Weights of a small GPT-style language model, trained from scratch on English Wikipedia: MLP 768 squared ReLU, capped logits.
MLP neurons of a small language model. Each row is named by its layer, matrix (up: input weights; down: output weights) and neuron, and shows model dimensions 64-191. Each number is 500 + 50 x the weight over its row's rms, rounded and kept within 0 to 999. Numbers have three digits each.
Before each neuron's rows, "fires after" lists the tokens most often just before its 100 highest values on Wikipedia text that the model never trained on; "fires in" lists the words (lower case) most often at its 100 highest values on Wikipedia text that the model never trained on.

fires after: " ", " e", " E", " M", "m"
fires in: "end", "eventually", "even", "event", "ended", "evidence"
L4.up256:551536466566479469590491439564528471487493547567581436490517511455542449515517466461455545532571518474464452404516493519545443454490435605486517424491572560485558451392546523447493457491443557384580509549506497493486552523531513517561545522435476464509482456547426466444501410501548535515470533482581422461474536432499473507504507500512421425444574642531716534506561545493551438515564
L4.down256:539513484470565532451603502474499513504520458481475594535575547432461530561407491485538514549604496448564545589471552431458511449526452434581509563395415456441459522561482475495494473482558457413497389454481518594399507468488494529517430494561606511520562610500520429498501481549553530551511479479485446525557493475495520530486442552457530577447436482464421369452487506462538489523531

fires after: "s", "ear", " includ", "ue", "ain", "ist"
fires in: "to", "appeared", "included", "of", "considered", "containing"
L6.up212:478588423458570574417502517507516500521481558458500528461574560490481435423454558537552490470557410486442492444421516492555499486526466483494654384403536554495466507424570536433483406424405446482545559481497528479511512507446527487529552432539537563466528486518533404451526507471509422490451450490470514521539498514526547538489535448589480505436544565510481515514610502454491477495446
L6.down212:484529531518586526450577474563523502506584520506564441452552327433491489504565472492495486490538557555565557426511475547477475423458504513490477465527513487500478522455502502513478530510514481500485424480552553467423462496498521506591436469471512493577540520491434501413505601424524454488588459527574557446433509500574468384497491619487503480443440504523469480459467559588540516435528

fires after: "v", " e", "le", " se", " E"
fires in: "eventually", "even", "evidence", "event", "seven", "elevation"
L8.up412:500515435509495447564517426503511550563467601530548511538576500528446497392499485540511563519536507414462491501461512535554548431486546611490599441517506559510504522459539506509530439484481457444454482469506512570521611455467447513621521581453503450474569547542561519506507520559491511514431489389484450539480458449409634506468523516550464457468438526449589457502546559511537517542425
L8.down412:471483545483504531518444454488559525500526500531424544532456500518526404498533512506554467437475503456618562517496609511483454455413558537517445539602522606487531506471555476458481472417536420508405487496440496466398466526473572488488555447573522469565558554455484443463548490475539556540514451466440547514605479566464478548611513495465488449491568433533521483436417420527572507438536

fires after: ",", ")", "),", "\"", "/"
fires in: "and", "or", "is"
L4.up720:526458447531545526454511455530590520516450516507529471535431468545436480460525511449493561549510534494447433532511535491526458485452533488360528483577416516472530389494452504484453503485500570482452511467542579511495557524475435499549524418449467553431487473528518535565511460510572567523526480484547371490490505534425505561456501449542362458442411501422561467563535497510595475501581
L4.down720:585528620431458523484455473508524461537516469509466445392482646530469516529506542497507578486514416457492419575486529468533547585519443481392568501445512532551569474494509580470498519505475553428514476545483552452500528478574509449460414482505484523443399470499483519453539394404579457491513562396435601531499592497572549479556467519424509523549546452486399502527494486566527437563424

fires after: " S", " s", "S", "s", "-"
fires in: "she", "since", "succeeded", "successfully", "clade", "such"
L8.up20:500532481501471496475541467511511526470497565493481474485539525554595452437492449466473435536448564451438438469473466436560506492513549506493495524459546426545484511484564564493457450522477570457519442529445524578629530449546512437447548401499519540484589419545461493564501492444638515546502498483479447479466519554410482467486433462553456516518444438468514524470498552473474495419521
L8.down20:553488550458546480509427439567487489523440521528500605588466443509516521521408526517441452463550396569523561510558496435543414525450537455538542573536483554596454468470458508567572579457434468499469499537469463432463555519430434545478386463529525503477515504516457524474493507583558436398413529490459479541553414436509473437545520488464442554556502481543511564522499491508528391428509

fires after: " in", " includ", "ik", " (", "-"
fires in: "into", "like", "include", "including", "in"
L4.up447:568526520501521493570480474607590470468539546453500512454528524563573461507466401506545449508446461451474499432448503599591527435550609525514468525529513520602500402508443463464417398400511573421476474529414549505542526455475499457534547442516459497400503468526460500536497505562611447464510484411530534406456579589543533457577474485522404485518584502395537523484533469516485462405510
L4.down447:573468485492491433496511451532519506524470452504571520405564490482420467519569478549440559471609434439482553481563485501476501486492455543434549474449589569477474560529519463581416535469554528482549499480530524455472488566530504580531569508558540500555563461558536508444540422435547605535382501548492553594496494476463472537545386572538493528510499528626399441523462512503474502500494

fires after: " includ", "uch", "ain", "ik"
fires in: "including", "as", "include", "included", "against"
L4.up766:543627497554464450463493417570520366506559617470526530473625538561465418454446448445422418506494474510496515482520468491530524527588548522539634465482517514565510562483533559532463462461496552478453416477391547610526515489499464491531505431521475541489454534504529468456521457423519430505469486407465527501447474578523511474521508455524444515537566505465513540559620462560482439453449
L4.down766:574542528419525416478423482576513504447572537421533469469535425542535582574470541441369548455525478517509448580486524454596453480528493512429479429517507516495494455473591413519440487422496555594514581476553532487603466466419510532492469399542522557509576465493464583453583478425505541474462476513443527566617545445556525496517418466479550535551430550522460593524484486437439480516522

fires after: ",", "),"
fires in: "and", "it", "which"
L4.up603:511576420557586546454526532474464521545440470546525429527422442498486489448455446526513542523476486472433507540514601464526450495430577551456441509514526577492554485483477493533439407373532573455528582504563453491460476413517568510567540501552531521474537502496461406532492520456489512537556370478423430531535516559506506510418523556523490407480434519590601527564422374554527428440550
L4.down603:463522549426549508526561532467539502466537462573493419483534606468492435594571557478465556561546461485486490470452514536431521529504485497550578485487375467562572525505491485413516507489486472567480450474408554499500411507507562484543452451467530552416439525493478569444481461530513528530472546478579507441443466518520462469534477559505547513526548421484437550520510421536578465516456